Weights of a small GPT-style language model, trained from scratch on English Wikipedia: 2 heads of 64 (1 for keys and values), 3228 steps.
MLP neurons of a small language model. Each row is named by its layer, matrix (up: input weights) and neuron, and shows model dimensions 0-159. Each number is 500 + 25 x the weight over its row's rms, rounded and kept within 0 to 999. Numbers have three digits each.
After each neuron's rows, "fires in" lists the words (lower case) most often at its 100 highest values on Wikipedia text that the model never trained on.

L11.up460:512525490507500523472486469485509530493537494538515477485488544515479509536491538505501498493489501542478513466524510523537529475448526465513471452513448476513492454503536492465489511525496513502481482528465471503475447478478526478513461479460542492488491522483533469507494486514516474489513511486474520512547498494522488518505520520451484471536471490466440523468526511478482511473499537483554474502512530545510538536525505522513522503476499509479474512544541475478496501475488529
fires in: "in", "on", "of", "to", "by", "family"

L2.up619:530502528536501527486539511458495517501486516541491443493493532516506508520527466464510509478448511510569488480444493494511501487503462496485460485534534516521511482503492482498517503537440497494483483504478540509522528466546493526508483509486461494539520528502498472472488482490540523495490496514503502508526533502476493471509505447469496487472478507518525467506494476503498519467508452494556486469550530468511488534532497495479458493518504502515528479502540491526540512469453460
fires in: "not", "never", "both", "remained", "either", "if"

L14.up241:518481539514503478525550503444491475475523483561476447559503487449510485478507473520515512482471518530515520470498490510520515494501514523479518501547498501499523500562512544469511532513510506505536486505494493514475474447518521502503477472500484504473499471524441487476540497485523478499488501469525516455489539517545518455500527511459497503514474464499510487463494494481503532519483464504537505476465465545494539486487527493480547487518513488508517512487531508478498525466519534
fires in: "as", "after", "of", "in"

L15.up240:492520466511494481511484524511508545491514528468521545520499510486456478527549479499435527486511489502478522493499460510509542515516526476520512508490487479535483516517482469501500488510518514499511478498464475463518486478548517483515470502501498485484459443446491505498508557468519526476516523524474510491463521530524506498510506521502500484504454523523534485483526522536509487493477483474513505569532492518497502495517513486550493429510465543451448521461498500544481498493480511
fires in: "has", "have", "had", "having"

L13.up259:469493487482516513525546496483525508478508464490514507539516507420441474517501518437501490503502510536484519509503525499472512437496458490466469476538473546486485559508517479469488465487539516519485493489496496522504496470491464511508499527491517514513485453522475527514496518490516495502468504483566526516491535479502532482484473500489473519532528493519507527503499521504511529495472527454494465516502545447491519506478492488499511510520530486532464448522489460517522509504527535
fires in: "a"

L6.up564:484482502470467501503493515508496532527515486501478515469466527464460523525479528498523494483492492559495531516491499514500434546491512519515509447519498517495504545461467497490509470503512504502495528506494488493503531508522504479476477495540491462495535432492521512487477517451525505454531486510509462523522534519508567536494516498523506517491526485534519517510477541498498505559465456528457509511483528512485478522505516495544523476491511468504474496480451505518481465515482443
fires in: "and", "work", "research"

L7.up363:529511501481493518536463452530496522461551489447488501538518495483523452528541472478500526498482541490470475523477480490495543488498501521521514524485470457533552527507524504528502529526522480494474499494470500499493489515516518465491479505523503487525487484471470516468533488493490474492490524471529519501484521541499477509529455516449475448518454492518500476449515456477489472472497501494514518484548493480537523508456521532506548514500507483519476509501504531500558471518511513
fires in: "of", "after", "to", "by", "from", "under"

L14.up372:535511510504494489516507505490445480484523511537477460512510529526529485417493532494510513490509474503475448515545465537534451458564524503452510521504474499497532503517496505493499534504534491473481501520508439500507494504479532456545546469532493490505488523497470484474473459514487489511526495499484490465520518508492510494499445481510503503546502513514468494465497500505491503469494530491514523509510504510520503543481528464500469485525533466522474552514507503506460521535481532
fires in: "in", "to", "of", "from"

L3.up334:532477554499456543484475505527525476441557499518555492448534505480475470479504476515500516521474521556512545498531529490506541520504500502509503493484488465518515498468507476476485464535464511498502490522484522510499506519543487535534513505505490477540470465504505492480501483509498523523533475485477493555454490475510492477515494485514482496509521535496550490481522516498487487513497437479544490515515506492480463499498466468559505472467497473529506496504487473500468457520530505
fires in: "which", "that", "catadioptric", "horror"

L2.up193:516510499524500512495490489483475540514529517504501499517483482445505510463493486457495489505519495542492474513521487477495494440517513510517474479504495490586534504520469502491474488486497522533490458465443481507474468522478494480484515490528525513511496499503455507490478455487503522532475523506538507466509543462502515498486533474465499548499467499521549461498519525498502509495521517509508514471521464478500461464554534531522479524499512482550497451510525497507453517483557531
fires in: "her", "public", "refund"

L3.up519:468546524487472491529488510509496504505504523516476460522434508520539513506523516461488501546502507498510485470524501506491523501502476488491517541445476492501494524472469520508529509564466493488470484461496547532471522460505532489508508452542492513466485493515510493486514515497509503478483494486497493545500475535493488534538536440497489496485465481493492517480536470488461461497486516529485517497479473510481521501532530517538533532518529526457470481522451477498506554498543473
fires in: "from", "to", "by"

L14.up491:479513491501501517500542505530472461472454489483453490502476523481492486487487487517476538480479488502445519536488532488509565485505504521457477512507498511482533556530481463496516539509468505452486551529491506512516528508492463526516493522486481502500513496491493505519461524486481518482506446531480539481467496511455478527501491490437533523499508539497502489476560512508530511457521477461476520484503502499442475512487463508525472486504507510497493523483499522494539492553522538
fires in: "her", "she", "born", "he", "from", "who"

L3.up423:496506519504512446477494460472476502511523519486486480532519545509520484511450563470517517516471515481547505479485534502473486432498495511478509509495468508522533508466509499494502505500477518483534497481501561514454470499502495494498469488491530507470487498512500520481498539483525492520524477508497483465550510477464530515540482492511504537504516487530492428519518507492528499480514488500444499485546491484488493538493508511544445500518488491450532555490516479539498485475458522
fires in: "not", "more", "both"

L13.up505:469504459522478518480510444524507505500517445482536466520502446530480471494489476552506521489480496487480498486496497480540485486485470531527487508478488517486554470470520506452481516533469502558520482534531457513468519450490518483455496519505536516503503511459492510510522480459524525490461489531554528496486507494472521536474506510494509480477503490453493495482482489514493472535476515481493521499526494512498555536546505496540534500501500465538494490478548499487518497495478529
fires in: "the", "of", "several", "from", "other", "by"

L7.up554:495500517512477499467515478491522535459538504515477508600490531454509499520481503520515462508510499551477525510502513470480507547501559528496508501495480477487483474503475494489464547526514450507488499499471447482494533490510532474521481499482541457533486515534508508535488500530505467457493455475523484509531490453498495493526477499517508500500530513470516480511540498506516528519485501535521506519541495501466514492516458482490512488457510468529510517493487468436471485522487506
fires in: "to", "for", "bout", "in"

L15.up204:502503467484500499523530497472509519509537504539540525486499444492515502501485497485481552537578516504516470504513480515535499522487491517448495484500519485481516480480501509474477508511528511498517474557483487511496476524505466483480533484538494476472496461461497542513450505455467508521530492466528515452502530506521477543474517455509497472508492520508512495482505554532519481496503554485514482512492546555509502486464490479510528522503513496511489509521491529516550545471529467
fires in: "the", "at", "s"

L10.up246:535502521481491472467539520511520481527501529533510528516464480488520493470501469531446475530504487492465499473496515440521464504574493488497514497505572503505531525503488506495523530501500531503521521504551507472504527488497533548475491524473478509519485503486473508534459508480485513476470441486496484476509513523539506505478493468492505542497509451544509523500507484481478509483492493447497507470505462532466475490498484501488498530527519471542479499483486448518508463511544529
fires in: "his", "he", "this", "its", "they", "her"

L2.up274:531504526512533492496528486503464464567496524501489531472483455519519501498505506477487532488526541501491453481507480479496489460489503546500473485498499505530481512519492493557512489531485509505491479507509524498513460523535519507476487487514500541505498485435526519530500469556524468510414499528492460507525479505484440479495526460514472519498497503509514534470497538503514542524528452493496513517477492510514432503501488502479517507437488503508498491503534471498460488511515518
fires in: "his", "her", "its", "my", "novel"

L14.up359:528521498502502501469504492495501502532537516459508504528541548487505510512532501499510473429478436510516506484502523494499478516519535499518448484524481496503588460511524540552502514502515483527512491542509501507491508488477484498460489492518498477486503511493506515499467491489530570464470522460545494497484489501485548506511490487460508506495509524520463511488524485525527475496516434497452500556509499537540490461538492518529499503509496508497496532472460471511474497496498498
fires in: "and", "or", "but", "that", "which"

L12.up502:543528501498481486473524479478479472498512519480492535482504470495465523471527552504476488476486472537461498508486528513487464483511472503474534498488487586494545526477489477489528478466507497497531511546524507504497510530505491553501498477529523492513457475441496511499447481440515547538509513474513495491515449477489487521486492490474508502521480522515500511512503529559544495496456507484503498473514480544465491503525461509495471485522491501513505528527485550511458515496519498
fires in: "the"

L3.up359:478487534527511510481505536494453539517506472515526509543558485490543508446487501504479489525505484498510486503499521533463488515470492523504512518534519461503485522528503522507435527534495510506532499496456504505521495526510502544433493501512465527473470493497434495512496508495529503545479492459482482511541495491557480522488520507499518470501557488476500490431485516517539470466483484510464484507504539483491506472523489509501484510476512474466493488445509475489528515480520481
fires in: "so", "since", "however", "while", "when", "soccer"

L10.up288:496521508490530526478510469473465462522461519505497509488520522476488487471488468534518530496490475428463493536480492471522534461516510510476508466523519459496520487539506504524479496472475473482484476510457502467503515511540544470522501490443518516469525541532473519523549538493486506491463494530471471520470519512525474523523500511541454557484493516507467478477480528499530479473505508486487504503527534501496502544525522538480530473514490472541497506513479527518501502488464465
fires in: "after", "and", "about", "that", "for"

L7.up423:482526498519518537527525443533484497487510514519504506451518524524498501514544557530536526507430523475500497516492519490499504484487517493477478505498497475526488483477538511459521519500484484468464501491482474515520520490516490479525456514465523524530493522449537485485545504470501432511541528523478489454505460534551503502536508530481497505505465493511476489483531474489506509484524506488533528465561488538487501468517461456494489480513509476465497482503529507471511515465496498
fires in: "of", "evidence", "name"

L2.up561:539529456449501517464498525488504500470524472551508470480504478514482489457519503484510507512484523494492506463500511494522535514497489509532430495504478512489472498505529543502504459543480519476494494508495519515533485492505501464476481484530497473520500468479512465510533481460525500526502519483530478510541484484492529512488499466491529519504467512505513477514451417461530489501504553519543544501518481533500463486505544533531531421499492535488494504518502508503479498529490483
fires in: "other", "these", "those", "from", "such", "some"

L8.up23:499549537486492495499501505517500477476507496554502535524478503535509465545509475489557480467493510531492508460474469494486501502503497530552465526490433495522557490456472478467496536485540511506505498527500498530492513495537508495542459510494522493460504526521460527459488493461502458536459498457509474502487526523466525486520494498521493474506479504497475504455541467465514482508511492507458487525497532473476535471456514461528502536504514489512513510493505528488493526486534486
fires in: "of", "as", "by", "saunders", "terminus", "part"

L15.up237:501516529530476505523486519506492485522509485449452502459518539509503513491521478538481508467458515503526518525526507498463488510525466552548512487467477496491555464467497464454549551519535498465519499494497464570510499504523519528473491489477502499508485528521510482509492500502501524458450504483465486532475471486498476511504519490473546483497503470508514514477547485485551525546480508491515455503508509474468497481487485489499523462507476486515501532496467501529482456512538521
fires in: "an"

L3.up449:452460484545466505479489492471530455511508508484509467519503534512481503531516513453525520515466514498540462499534482546492505428508509477522543479549515516471535519482457452537506452513487513507500481488489479478515526486476499498497514504477481509477492514529488453496478490519537496531511472499493495488515507510476527483525538494487488498474507500474536488473481541475540513501536484459506513506493490438517504517541512493441512485511560518546496488523504484518490540526496484
fires in: "a"

L15.up288:497504453491482479513535507483471466505513482507516477517561519509530500515526467495473527493472520529487475466477461495471508445498536521483546480535491501449489545537486466450496508488487492478518483552493483524488544495502538505491517495496508498541471496518497465491464485513540489497514465549518502516508484513515528489509527518495530524528517548506493507489541510467534503538534478533472489485477521553462500492529457448503495471481476505485458521466496548512502501491497514
fires in: "as", "in"

L2.up614:550523530494507487489510499487503539484474498507485466493527489533477504522468497496526526453494490477475502492486527494516518489459482504492476540522498500509467463493522463528490526502492526521459507481496530505517512519472477543458480506517469484529456491493518519501507461494514518522494534510524488496549531448512506511479521503497457527489522504497490485506493483488556431464525471470521461479526515531498504584487473506504507455501477558527527509487530502543521448515473500
fires in: "this", "each", "these", "those", "such", "different"

L3.up244:522495532525480494457508484505465521525424492538495516452505532490510483513512464496526444477506510534514515524495503537475484477497491481499496469474488493503517490505548498487466510518507443478550550494465480531461569543496550473495493504518498491490528464452521484489508515513499507474484511540521459525502468480492519531510488504477478474480546512455500534480520514504500551509518517487518506551519521481508469512485520502482494495492541480497451510492493480501476486504515459
fires in: "and"

L3.up452:489497510528549469521502460475516508485498528523490518516485514499538516536486548515457524505509471495512505497534472516514498439469514514474501455501463476535519549486471516526470505483526471500494479481442522526499508493463532454462497504534475514522476550509486470486507477465488488504498506494521526507457520495478471497508521469487441476482461518514490526472479537513474492507540510485534521498513519526467475492465508553512523481524490491536550467521506493510508550488541501
fires in: "to", "for", "of", "player", "team", "by"

L7.up582:513535497499485530482505482483468486501451461461492530498499488486450514467470470519496507497513517498458485479519519526523508486511505494559496496439489482502477493519511488514511531513508521508466439471497468499497509508483505532467484520482517478553507534535520497540520476457536493520507544548474509491505499501510489548480467533544501486465513507526498551481461486480532545478532496459500527519479495491505506552477490478524545490458519489483512482524511525450532501481516478
fires in: "to", "japanese", "on", "of", "official"

L7.up112:466498477545482476477496517452512471521471507475527471469573523450494500555513519528495492485488503518464534508505490519529509550510489485505512468481473492469535544474501476514541511453514501479481507453497492486506524517502481527528527509524532470503497481473531489490546493479521467479519511484498460511497488474467525513513517507487480526491481474503489467499523507487546528501507477492497520515552508501518532496527520431482553516476489505536473481521530496469448505491469539
fires in: "first", "only", "most", "of"

L2.up1:473552542540495489508499485494502486508524476456474482502520469473524494483507467481483544476442512455521510479456515472504556451530524536497538540491516494501534534452467518499470521578505482478470488510448526550482516502505466531544523477507476473537489510516500508527486516504504477529530477466512473512459486486494496491520500498488521465480481509506509494484485508521540497474489511472512488525479536480523523489512500503554483538522499487479481494485505471509528516519491480
fires in: "was", "on", "after", "a", "from", "received"

L12.up373:508481544525464508489531481456498520514472512504495482576496473493462478486463456539506536460484517530496538510509491527495470473498474513468499484472488555484485472514502543507547541487502511507528501490443486536491465496525502506485492486514502478550573488497539519474476475509476498481487515509510479490471506512516498463542451511518530493527505485438485519475507516502487514497492487494478542480545469511535523513502483521463508462480482520462490518498514534474513516494499510
fires in: "of", "that", "present", "time", "assad"

L14.up370:467523473481510480467454484492485490558549484474501510487481496526475481502485510504471526553529528518528490491524536499487559492571517497502485539504461499517479497485507492499506499504506510547485479502493520507445526513509466493511484531467466506492517495489491516521495511517486503503501485504531509492492510532522444518475524512515517505455511483496534439430524517498512487482476468477474544495526474484579479519528510531496535505476481547515466517509504489505540481532486498
fires in: "had", "has", "have", "drew", "was"

L2.up276:486513530461509479482476493515490517507517505526501517561532512522477458491509539470501482509510467475476519478467538509485500550475541519468462459505458504493527462514555485473478483528464501486509489489515543494487497506517508517504464487549504477506444505477442499509522502544518483508458488508520500541469470481550491516514558555485524531489488507475518442500481486477535494500477546507514511512492507505490526512486472455502508477477536516522502510480486501509482471487477528
fires in: "when", "however", "while", "then", "although", "if"

L15.up612:465451453522512489497514505497505503486527501454498457508467497502488513537454478490537468491499505516505532503497474472473513505499511461517498460528518528530454524496478490495487491499492510504486529475494441537516521492502495522498516496477469500536516513473508573482549491470476434502546537501480480505488532468512499461476462462518526479461543509482503524499480525459533532501511538513506485512538467506473544506536492485486479524465519504489507547502477515501482520534535507
fires in: "a", "role", "part"

L10.up158:529518507528515518484535509535465504460519499519497515522490517498453469533508494562510529502486533499520477530485482447438505561479508501506474472448521516484503444482502478514490526502484475504455513479513527499506533501516505515501524515580488496469520535538475489498446499483469507530486507500505483496490449466505499495512490490509470455499481489491480483450515504502484550520444529490515494506505527520522493515469514540513524472464480520511478472493511465529510524498510525
fires in: "was", "were", "one", "those", "assembly"

L7.up220:501478503474461507504510529476521505507499458522505538562555547497516485508440500512452472461460511508477493497495507489491513518558547527485533501517484506513479496529508512500481518489509510519476503527509487499505489513476498480465490486478518493497515474505501543504498466517472480470536514467501485506454530521481504525477470526517566511432494508481483541506530477504484541487535539514475498475506533530487483532463453488498517515494501477525460470507542487453486462492517528
fires in: "of", "to", "for"

L5.up38:530485505520538509487557506477465512477523527479504489490485534497469510525485478475521540484518539490511456517538486538512480484482474551492503492495519480493511483494547541482558529545490476473500492466464433445473505511489495505495467498489552547516515512499523492485507492476473472484483476501536489474503538523503510534527488487493481505492482504470496506475515456483518512443513463503509463526578504481540492501488476508500497490526509500461513474492524532515469467482510518
fires in: "january", "september", "may", "april", "june", "march"

L15.up128:518457485496448493485503480529479514543548488484502513491471451451544495492477528552472524507486447497505496461525488479510504483429498470494518459510516512497508495510495514498557555513521459499510479541549466504515529479553515480532502480492451507500476483496473512523459494523510501481528479481553524460519515486471510504495489486459473524522530507490488498502446529519511487489510493457487470537514507477528492506493485453493507502473526496480471485512518507503521524489499478
fires in: "a", "the", "to", "was"

L3.up302:476530527515494522512483496454474504507490467485467503527530528489501486481473473523484528475472476489461524469481476495543502473531524487539501520467498506502524519469489500491523523509494565460482502532506521509511497517487506525548497486532516504498467515492544524533490480489465424509549431495491491483525466485480469523474514515489538494512510518526477520509494501515479511486527465468490459476497467515494538573490482454504462517544533500499506503513524468490526525478475493
fires in: "of", "military", "an"

L2.up613:522474517510493492499544509503492497491499495485521504506507471493499527530512499484457568515492450516493540521514493504487533506511546500541522458501499478520478513515473503494452526498473518460487469506453475519530519487484505490514525500527508503506481499446452492555514437511507515495494523520517456554484454523484446513538505495482494513505526523506523528483519466564493467499498506486495545454475484490447467512478556495480464495478520491506487481482485499507480504545510520
fires in: "his", "her", "its"

L7.up281:537548495504489517544517499495508517489496522482492435507523503474555495499497484524524504477507519470501513508544470488516512444478475494490553463466514508513522460519470482500582480492573541511454443479494480503489502471486467485508519478487530516522496510509509508510515488478525509509503502468532443487483541490517508507510491485528478510504487467456474505521523459511503472523503503523491491537515521528517500492552465483493504474513517518456465477527493470518502507479527471
fires in: "of", "to", "january", "december", "may", "september"

L13.up250:532500505478475463473483532503524509533468486489511520538518488480470516495486500491468499519526464509482466457465458514477528515481507523520508500481493462481530514502457512492500478461529475466525486510531494508510545454460542534534482465481504511516461549487522507483536477498522538512504508519482502505478496530506471546529477488493516471493483496501476482456471484503543482484541511443502459515495544509454481515480511512537508457511496489490491527493532565515539498509548482
fires in: "to"

L3.up17:541519522515503532548506490491493517458506480481512551497516497480535477491538478541510490527478530439520460506516483455485487475500471457514522476485493483473490510506544469520469523506479509471460525487487482494486529514469512535492557477473503511500546529492523512512470508485512499464528489472507504550511555512490515489492492501495530505499523524454456494483497489489508488448521529475530501485500491501463518540526490547514558500440535481446497496516485470502484510495490479
fires in: "to", "of"

L13.up260:500545516529469474493520516512448515476510499494503460525520499480492492485536481523528522502517473479481514464539508513498495509511506525484500517452515523490527510509508512509508513511537552480470473505485486480513497483514479522487509514494470487503518541519508508471493482490475511502531530455452448516519498516523489503491495506485478532580462485480504510482503487545520500488452508460513504470462497480555442512469515503476532441467543470506485546492503532512523497444558498
fires in: "the", "of", "before", "to", "this"

L6.up72:468502508482507503509503495464501505511517482529528491545484502510532476506525493479528535485525489447513494469503473471454491457478535484492538539509497514490478473495520495472440471503460543518473472509475517477476510480520495487486515467495503503500490503500522492487539473520532485506501497478507455524488510456525516510522506509518519541550495465511504473466539534554479477474525488502523543503464502490470531532473449578508537470512520500485458554494530519507487488488469487
fires in: "and", "but", "in", "they", "after"

L7.up465:503502507521534504514485544481554478519477515473539490538480501487532474510497516471551501500487541511517499473518499483456485447520558471497516537496540476514506487493509478544484491478461498485529485528523528477487474486531537511535499485463530545503504491533487535511465476465496542465502492510557484465489489498518511474471483455487498521500549492458537522466467486499459487506502499501477498478487500531496481507471456507499467511518462480545502468478501481493498546494467529
fires in: "it", "that", "there"

L8.up401:523509474477497531496516491507521500464473503464473471484527497457483457467544544515564518463465513492531515496472515498461499470507455536501476477494493504519480509508539499503497482497494484516482542497526511506518502490546501482495507506511500479498522485511480516536486570485483453487468525496497528479483521494534490517511488470450503499520477544501491536482515493484527478484479494532506482561509533503467493526478431564509535494528481501461468538476461506484483485521521474
fires in: "which", "she", "that", "and", "this"

L5.up510:498520500490505506539506469492461523499455506524470516514495530497502520516512462528468541492441518555471495492476480488497509499516483460511501512515484474547481478486497524467523524532503524523458531498499481490498489440518488520516485487493530482502500492485488528523499504507463457494458485486503497481498518506496545541515465492531495539520524465558433519470507516519531507540513464521529507506484496535470487530508456466517527501505558538471479471502501493457537501451494496
fires in: "on", "of", "from", "to", "near"

L3.up235:533481500460467512520478484465503484497533476535558493524526482478496459491487514521515526502524524484500500498456500507481517497489463508447490473502481492522515505527511527537513490463499576475513531518452435456472542476539533509507528471522512529507521501457558530507536518510520546497464519497518495514514449503503469487523505522505498473476486515478483529504488467472465440500509516503534504511501490500507518461490493525449508490469510504527486500479494501509474464536497495
fires in: "of", "he", "time", "life", "century", "war"

L3.up229:539496494521510524477463548478500506479481509533482490488492531539494482556463494498530531486492514527484495477527502517520478507506481472477474461494503551493494524511492454491551518538538464487543497541512506507521482499478511486490457508506467508493536512500476481506500474476517513500505507500541432499530494501454510496482520505486481492519533518489461488464475495480500502486577469514511549511517515514496468463510544499526468481444500515539545476501538462501461470477491492
fires in: "other", "all", "of", "most"

L18.up527:522503465505460494460453543481473494531526545479490521521480482517479481515507471548442507480479520509524547482512523493490498504509521509514470503528499483490488508536451452487467486518483478497545492503536493486505495494546483501514539471473483523487459489516515492518515465480527512485501487488530485509497530511523524482482538508489497509516457505483469471466527491495475488498515503497553493476492506523546549515539488511569520455446472526466468485548491509457491510494474484
fires in: "had", "has", "have", "be"

L3.up264:511515463470477493493507539468523522556548499542506486509494482525477454517495501504476514502499505518499485489491488486452506482476503539512513485523540544504469485468505504488501483469511498475474502497514480519512502501515514523479472475526502480522502510480501495519459509488500477487496489450505507482500513506534488491497487487543500532492507484484586466500471420533532488493536448510510501542488513545527524444488500576552500486540500514492478520475455503525501502463475489
fires in: "there", "the", "de", "del", "mujahideen", "praha"

L2.up275:489477449552501515495478514501490494538522499485517459510517476498500490519468500461558482511424527537445479492490476498467499527494485538517499478519500525503502477467468492488525484506466505519492500509533505506523548497507529501467520501536538510528531494535495521475484530451553466476573510514524506480532511551496483531508473492519488541475540514496479507484487465477484525502495482525476502501521476475476497488550492514493510525527505484463486488506448503503485473485529533
fires in: "by", "through", "local", "various", "due", "from"

L7.up475:533476532567518512498522464463482504498506483471509517500536453465519510497502450527454525471505483514526491520472465528461471470481501520500520478508468455523515521520467473544505513489518519475503506486494473475473509450466537505514486484494488547509555503510521482528508502498480513454495526524528488500500472521509481468473504522498495512459508564479460524489467539484500501533469481478478499496518501489509540507490513509538515505543494496465517479485467475538545523543533500
fires in: "by", "player", "life", "with", "for", "footballer"

L2.up192:433488523478525527475495508491506498499524475475494488541527511519508506532496516483527503536469512474478491447443517483464548487537522513481470475513523508508505525487499495557490517503498494511470478481489493518549461483475493504513473538510469501503520501486532522452436482502486477500504452498477507522546512525565504529522517490500503522517534497550521500509545493561478519457478509478512540506502465526436477520487496473481496502472499498470495475495485497525497507535508492
fires in: "such", "later", "higher", "also", "well", "her"

L12.up538:496522474489457518515528519477461485520518503502484517533511499500450500516466531504476502467498497495483498505533507524531511448491483481482485454500534484547479483500546435509510497544476528475468505487502486526514509469470515503483510506496517534503545498488476551494483510470481492484478511503505502529504481495503505475479503474511491516534563494514444492482495515519537497512456531512468502545484506513454522573522526559519517534512500485447468487512542509461463486498496521
fires in: "in", "a", "on", "among"

L10.up349:510550478511522503507557499469531506456531482490535514498520499515516467486506513445467516517475485459488477490546486457445468523491533502513527531488453478515484485497477510469562527486455506492482534520518485493506500501525466534492513499511524515469513514470466501495510469508511489531536537493529551530507486478498522482485523493521504512487526489489496572487494492492496472534518490496529447474496486525495511530465466480519540451481483506482442511477506467511512510519503484
fires in: "to", "in", "at", "he"

L14.up26:479514541511465496513476436522516529496510457500484485504519482503483485504501478511483476480466465522487527475500520460485475494496515436528512483465505456515497505514480503500497526508496471519477513540517477499514511470514471503536542568518486464517494528507513488499514456517505483527527558506524464534513465508494494524554508456504470515497478518496471508463499496504519513489479495491487538509503474503501527515523456491535456493451531510467495499423528467530496476552501518
fires in: "were", "was", "are", "to", "also"

L3.up22:510495503446517499510513487492515487498516472552493531530515519518535546485461477484497531488472502497515499469530473500507537524523474534486497509522479477510491473513467514426478520565472507516482533509471504562466532549485509525506513524498530534461497462504482509502459499516510533470501531489489466543456492481545499547480531521487517522509511482514463489485494480501479466477532500505510441459520538467472507507502515521502500486505511481494499492510518509451477498520452485
fires in: "but", "from", "however", "each", "two", "any"

L14.up272:456447493506500477471477492481500493495506477500509464517484536492506523478488512544492550520494507531496472490539465459521473492495509487498537496509468494505535466498499514510544507559546507514488515458505470484476445531534531479511475494526524493517555516477481529504456552474466512467503542498488476543482510469500529499527492485521452463502539508514554512505507510507538509515508489481501497484501542475444483477522488493492518508518552473479487487448523481512492487474509511
fires in: "an"

L7.up568:528517564490462474537496505530524532489542473477549516460485498468495482466519548482501492479510491484488559497480441468485493435515519531509488493506546443508514512510510453529518514527482523492476540506494530488489516486533517520491507493490484498483461461488488498477462504529466494505496460455472534498482492527513494510494508478472500528507486496515545522466499486528515498477485499501518478466499551537527498492475515508489516474508467484515467470479533532544506504522546503
fires in: "it", "to", "that", "he"

L3.up396:461517506477466486484474535492513473456523491474513474461499541504461501513507496538459534537444497457488503491539512500524524527484478498535465520490516511518493547525506494488493469551545515519499532481463438485486526509539492497468490478512493489494492503527518505529445550508491518518506495510512489476530514519511512479473532525503501529519468453495519532450540505507535506498527495516509480489483460506548526478530480438480500495502484505517488441538498510496517496514473498
fires in: "have", "has", "addition", "ga", "need", "extent"

L3.up562:495525524494486517525495491478493489476481477519468530526523494457524456506502463515489473531492514537502479476416490487512500452524481517483474560530459489516513471519490463529509507499514549510492540486519505487549536508515519530485518462533542544460520440478459553493530544500474487488539506509519480502519478514491549538469540512510513486490484470475486523487474496479482492468521485491477533512501477512503509509507479462501482495507498518461475480503499498498518494507548477
fires in: "of", "as"

L15.up189:497497506524517486506530435444491483515556501514496511517506509469492489466484516532538501479517519532500499502466516514525495457498520467473547461520467480502548509472498521495452523500474499491520524548487463521494514545549512500488505501533495499508489517526485497485507502503498473474487499468521481506490486518485510490470498558489507494495472481490481478491498515525537478488480506535510440573532483475517507512455544478510531477507531476511554541491496492498444523455469510
fires in: "as", "when"